Weights of a small GPT-style language model, trained from scratch on English Wikipedia.
Size: 8 layers, width 256, 4 heads of 64, MLP 1024 tanh GELU, vocabulary 16384, 10.8M parameters.
MLP neurons of a small language model. Each row is named by its layer, matrix (up: input weights) and neuron, and shows model dimensions 32-127. Each number is 500 + 50 x the weight over its row's rms, rounded and kept within 0 to 999. Numbers have three digits each.
After each neuron's rows, "fires on" lists the tokens most often at its 100 highest values on Wikipedia text that the model never trained on. A number after a token or word is its count.

L3.up808:426417553484441518599557562442456497533498490490557459537412434614429402486491544505542495498616507472483598487484584556587477521530501445485480463464447448537563527498433536522650524533520503463471658485465533464484465531513489482472472498517482523504471444584414533437406492504498451493
fires on: " L" 26, " G" 23, " H" 22, " R" 10, " B" 5, " K" 4

L3.up460:421479461472516546518577479529465514445560545442556483505451443543435456491449514481519386418478462503589522510465585468516532552453487514407530541499495474532473528435554464558438459514441448526618459491393434462507438479582578540501461450520506532494453567481504565504468492568485549482
fires on: " G" 27, " K" 6, " M" 5, " C" 5, " T" 5, " acc" 4

L3.up630:420477498484528531490543505544453516515425604533462522474520450561450567470486515473458519457428442518555426439576581481537489518494547483472478489446438455391516462461500532506457462564490522581525506501449534428599509479443459488530561509455584532541494535461483499469487458560401513553
fires on: "'s" 56, " on" 10, " in" 6, " (" 6, "’s" 4

L3.up133:533507486522575470551548518471508444469449466587522463555475482567452533508448491437428506613492500567487493493461465527503373580463483551461509543564519524572522562507461469546563512502521546434488464532514541573483455461507510519494516483478593460543481507519463450522469600428504406536
fires on: " Gr" 41, " s" 9, " Or" 8, "r" 6, "os" 5, "L" 4

L3.up837:489525422508366471516527542428514572540502493564517529496463503440490523479468447594506553488456456498398397512601447486544535528574488526555592525500570448535489558538421470532592571511539470547577518538470495463493548460521562440531584465486432468487520484465555436511603478549440542536
fires on: " the" 20, "1" 14, "8" 9, "," 8, "5" 7

L3.up744:492558493466495481466483529539554550529478524516454510562572519528545491548461512545457601570475557497588482560548476519484510464484405516553424479442461402514453528447432534502494566520586487475483400549542496444531466519482441513488450421489430511467512522482501509552560531544484381577
fires on: " Japanese" 26, " a" 20, " " 9, " /" 9, " n" 4, "," 4

L3.up431:533507477465409476526529531532483487410526460487469492504557389536533508419448517466446531429494593588488488533543457463546528428450567567472505460452503517429470566398550620478483603542557490493515454582520495453434468453528448461534494543495513516440454505483481459429514452528507590519
fires on: "," 92

L3.up971:476496476412516472571426481536502505492448499499505416516395492441501549554474463469460556551452583532516483549507476569568607511441553569408519439491458596335516520479486566507504498469462461497520521483484577512494488428491465446492457528524486493572439457492511514489542509396538636525
fires on: "s" 21, "ers" 12, " had" 9, " has" 5, " have" 4

L3.up530:533422463458521502559490505494517522413517388440630503454458596495498454490504449485517537474538463527476461451495519478454446544431551598521431470393474513575566581500498542492387540491487482628500462524509531495582520442481476557500478534501503487566507483576581543538471479443592482501
fires on: "\n" 57, " |\n" 22, " (" 5

L3.up423:442442519511437496578565531542554533459467639527414553416403536553575504533473477455436465443475518538509476547457505503499520502480537443502522435468461586546575520499427545458518520443588426494545478521556496484529512543592463514462388471445505473585414470504458452520439530469557514524
fires on: "|---|---|---|---|\n" 18, "\n" 11, "-" 8, "|---|---|---|---|---|---|\n" 5, " historian" 5, " band" 4

L3.up135:526441518516484536469535412487410427564399454522456441502477528498529487486458474502424512485576511501557498455571456519506431554538535477494526606461443496489549445471476466486426457553430570483538507395484473526467524426581503439530523487399535547475518414462558446472514468520562439535
fires on: " to" 19, " and" 16, "ing" 10, "ly" 4, "uring" 4

L3.up834:403443415474588584527461456489535511421564526495391542464500399419491496557553562509426503485464538513512451486515383444475570453547462556551528524487472530493435530533379502542498433516553541511546502517531532555580540521542517613563511486463473530544494521421532529498525467462559498468
fires on: " |" 86

L3.up730:523461483501501600608527510539446530556498606482480470487496437529460501419527474475552586474455463475553500503464547544447415413518524495560448435474453558496564465542509608642507591436493412555529540535458472527479448498509539449468505520521469427546498512458426464463499485608509527512
fires on: "," 82, " way" 5

L3.up275:431467511490514531485620528441543468530500500512480482457459436609467465537518442523514438496432390442482485454563446512480577537602571516488526600501512531444478407448521510525514520484540494531433465493553527517483465564452585375545593580395442474516449575453453467484589434549464527493
fires on: "'s" 31, "'" 7, " who" 5, " men" 5, "X" 4

L3.up158:498504544486503536491528528541423478439531521522458440559507513487517517507508469518552496435516505516511496559617546520531557509572535474430453539631544465407508526454524489565442479492529463480448508432506439534472372520486456399528509576531497525503422499524577519486519518443470499539
fires on: "'s" 52, " his" 24, "'" 12

L3.up872:472444511491547452569549478464540458418498540460523483567522488462527405473530504485486476521487497527447471553542502382474498518558592499484468534520413508459482515545460566495506543564476510491497508550489560484492543503537459504494448561411503454497486402442578536413508471520429518465
fires on: "0" 43, "9" 10, "ed" 7, "s" 5

L3.up706:506552528414411492530505492532477500579538529436493418381465529553463472450460439542556583484552538471471547501526426413455488466497587525453555533523387400509457498482506497490451482514487535533572409465564540516484537578507522524565493556429490534589459570624460488526491454486629603501
fires on: "." 31, "y" 7, "j" 7, "k" 5, "á" 5, "uki" 4

L3.up794:439391424489441566597539550530510519541408499467583527475556506489548499519484495470590501452559421357500551551512451526439524478470468502483454494542497495500603453489486461420538407540475493526505425534457469477388566538447498463498561539603491494485476451516610582455425506509422570548
fires on: "p" 32, "-m" 7, " (#" 7, "-s" 5, " and" 4, "-p" 4

L3.up515:558538517498539477436533455602548497471553445513412511454519555413546564477466475406524518529501550518545462469476596451419506483500569515496446516437514530511535433469456611511505514483454514486597512393541537502548453486492554466500521547472472485550613440446473565487413500528563519510
fires on: "==" 51, "==\n\n" 15, " ==\n\n" 8, " |\n\n" 5, ")\n\n" 4

L3.up79:544494538518518469587594428459511435509515533447539412576537519559381526528579527543448502552554531534459469557481537429496455415460551582442444463431544523497479463428490526475460487465521571566434560483524427494563427548486616404479631539476533493565521476550459509554484492553434572546
fires on: "," 87, " (" 5

L3.up410:468448501539484539524461426525475556501494532530530479569459545563419491449583464544437536482530537542543441462465450501497489527430515544495374513545443528542442494548495554463461510486518540630519479428502453577541481570585511358519513471511500541502470436554472533566538534389488539483
fires on: "," 21, " –" 16, " as" 11, " on" 10, "en" 4, "'s" 4

L3.up178:409564492464479522432545512363436464454465504550570529537535437517448555453541495570628572470427498463477465518560481513442658569584525495451486560489484484432519416600525543462516425477398553492513405496533578518450439566484498450471438465486496473473489500536502507467506513507484534435
fires on: ")" 27, " B" 17, "-" 17, "'" 5

L3.up354:430518568584479560475514494468496428404482457551411529497491566579488559518507533539461530441468492515503473517521391504491452527467437461496532501314412542452561495510530437492453580458503427545482517456526481477484483452482495567428447482503517494543495505566514524619500482500459566491
fires on: " and" 25, " or" 11, " a" 8, "ir" 6, "," 6

L3.up868:453524478505556533475490543447521524412605541533328485557555517537489523483532428458527515513532506519555479426461577398540524503520490481482486564391481465543454552496462555516532518493478480440468573540541488559455470372505541557539456579402511561528522519504529477440571499543439490585
fires on: "al" 16, "s" 15, "es" 10, "ed" 9, "ing" 8, "o" 5

L3.up456:395418459435578455538500544505507490439477518503461535467560466491483504480543568561444429471454494476544542493504490559462530570502513500461539523447472480531505590439540490456467534472438540420488559578443528513630476573509522545501531497460430484571394437467587519552571540546439461494
fires on: " |" 72

L3.up781:495538459514356578474484481496429460536591537480506561496503423455478476500476516459538440481529473508464468458509561560527454501501495511439468542542537425523369433496472398476445503464522533568569432560619477482592492523559555500472503547533467562497503531487449471422448512508498517438
fires on: "." 100

L3.up645:510465475421473499431388546500428430533480577452576457528516499456494528440489536467440422521487532496480511453460554394545500521475549529533441433503437461484436454453486622475513500612572523566455504535463440468500546443574497511518424545459544502514465504540514477420388518529564512515
fires on: "ed" 30, "ated" 8, "ised" 7, "ified" 4, " Nominated" 4

L3.up974:476528478538500498625519378559478441407555489434478601602365494492462536556567543554449517548567510474482491487461442489449568498515504491434493510514551383484484524515464564613479626467457538565398550492509575386500571536475519447533470456458569573522477521498498553460518477458495517558
fires on: "\n" 33, "," 18, ")\n" 5

L3.up96:479529563591499557564432598439593412451512466604481522473474547571527553446542466491557510460395494461458520507520514496409528456576507513516498530513531422541525459472508506503507449531475538572523488437508515471456441510518503504563513486471520583504534441501587516576615562468433518501
fires on: "r" 19, " Tr" 10, " Gr" 8, "str" 7, "br" 5, "gr" 5

L3.up643:531485473460518544485464430506604473476515527489505459511509468469522557600469447507432489521543508478515479628473328529475528466474424508540571448531456467465618505483544443473515475463541367457430388446481501380588467474430522549513559551473437518572564529502545499425525501457461481531
fires on: "," 80, " as" 8, ".," 7

L3.up11:489442372474503490520517439527481441557487546398611492557478403570437549482435562568510506521476514597541602458511486506430510584463567504460576477553532500461448569499469526447523576478492510487503506525527486568500489524475530474491501483519508561426513542540573434448549542632517455525
fires on: "," 55, "2" 10, "3" 10, " T" 8

L3.up587:431490472562552500536588430486487522540403524542518632498450477453547512545517475503417593523535505451542515471590441500564439598495444480421446551537390460466406480515450469546441527525448462626563497395456544480535506457525534539479517533492442501564417515471489439469496422499526500538
fires on: "ing" 17, "s" 9, "ating" 9, " to" 8, "ates" 5, "les" 4

L3.up786:515527506476433494448443462615424483387530590486514479477508501530491459533546573501491418562529505527416508545489493475430426548450437537472574543445416430491474481473563490516434437451477614500543482513494482534511489601480491574579441385522547472436540514459453428495524414541539469476
fires on: "2" 15, "4" 12, "^{" 10, "0" 10, "7" 9, "3" 7

L3.up656:525450479505580450439563527594491584543520528522524556511573450381577445392534525453452517500494611375466533525469553437443514512461465556508521455474407463417544497549530454523481555543435560492512466422463490488459550595469526521514453433484440456544475521496442567495511443522459424500
fires on: "^{" 14, "0" 14, "4" 13, "2" 11, "|" 10, "″W" 10

L3.up15:540515480507525459537534494424518438542580464472509503500489393517568520508484471528436604446511570466426519569416413433542485543504643591365480549453549550550515514462514501495456488505519452531532482524512588522424540502555469577518446528487449560600489542457530458496516493469465578456
fires on: "," 27, " season" 10, "h" 6, "H" 6, "n" 4, "o" 4

L3.up125:417499520526399515394544519554392555462432510493472610531435442477550461373509490479521457570509445572522425430520428502613447522474437510574485525531459551450465520469450480503441496574531589475572520491477447472511553472373542523541466526444475487599562474537647461511439488481561476528
fires on: " |" 57, ";" 24, " " 15

L3.up874:481501583441437439485527561558436547428442525498558482477497532515532565471490484513547531551482544466511437489493514441521514543551482617464458471483572550540529476527550445423514533512546483523555479527478561500503566518448513527446617436469518431591559493395590522404568410541505504476
fires on: " of" 61, " place" 13, " |\n" 7, " –" 4, " medal" 4

L3.up151:474564504464494560527470440528435487487511556481434486538513519466523461520438519469510521487454531483477456512588453491534595483428428544469440504501506484510467451556531479461547398411455483531474451450497427458547411470483386503581583577507465522426524571462512581530470514472540520551
fires on: " |" 59, " " 14, ":" 9, "aug" 5

L3.up347:496487444506512564450478459509628477393481556470547507459551502525471489540540371541502501481537512456444505495530493488436502487520468463498412484449572545430499534621475503511514654407542516588419473465361522516562447455424474542535563519468534442444478552569428575429483530410491533538
fires on: "-" 26, " in" 16, " as" 11, " by" 10, " de" 6, "–" 5

L3.up1017:523536406482532513499532530500591502592535502420473469512524479501420516616523509472503409591531419420602493563524484529503529507497474396509515499434513459440571544515489494576424485521547613543451474516475451553505584519541529487453457432409482532510477455555528453530476434528425506460
fires on: " " 26, "9" 14, "\n" 10, "0" 10, "1" 5, " (" 4

L3.up277:412529585566518511545500524549551478460598517507483548480512476428480490460404455452486513421485410378542553484445561601508518495438488539401493506483425566576538488556451548465509446508509428427563440406565467497491460492503437504462467450513456432539480587465570534472382489469524556472
fires on: "p" 18, "-p" 12, "-m" 9, "-d" 7, "-H" 6

L3.up28:515469528483476462516495380551546442573524481458462497600549428469534462557517487454378503449590492489398493458473488505524534520547511531559517549515530545502454521586408535507459440409485482519581611495490480489520415518452456472486543471572531537415409462541521569510611470429448588435
fires on: " |" 28, "\n" 11, "-" 8, "4" 7, " " 7

L3.up375:470506485573484552475489535466487515510504473522537450551578457488467556467577416571426441517566465398462435485429503456503455473515467522480511483450486511496538495436516469514522556549598459523503464453516364543515476542465541491614522502467567411493497526492542445419479547524461515491
fires on: " of" 18, " and" 12, " or" 7, "ed" 7, " St" 6

L3.up607:507483447523426486548481477470436581521442489477471392509539511504453486543484542502586383488500465526510493540568534492563494420485483537515424434527559482466380492522479461511362610407501447508497405540541473571611472497591479529611489489478452454548511421569514549502452580464523533452
fires on: "." 19, " US" 12, " American" 7, " States" 7, " Australian" 5, " Russian" 5

L3.up617:521486465423466545472439461497453545498483574451433531453421468543497515513448451465531532521479493602542483475516478476501525446583509503474537537451483545475466510385476414523471527437453494469576527369515522642565514498411521501521371502472566491524422532455575528547565533540481490568
fires on: "1" 27, "2" 17, "5" 10, "-" 10, "3" 7

L3.up684:505478495568476508639533451517391448547442507519422538453509492416535595552549446516422616490443413480581471421519430514493477529619474491505589441556466514544539510436460487490481437546519541490545507495580537519470487468553484526480517571452570524539472446443522427465490393425507458485
fires on: " of" 34, "ly" 7, "ates" 6, "ing" 6, " to" 6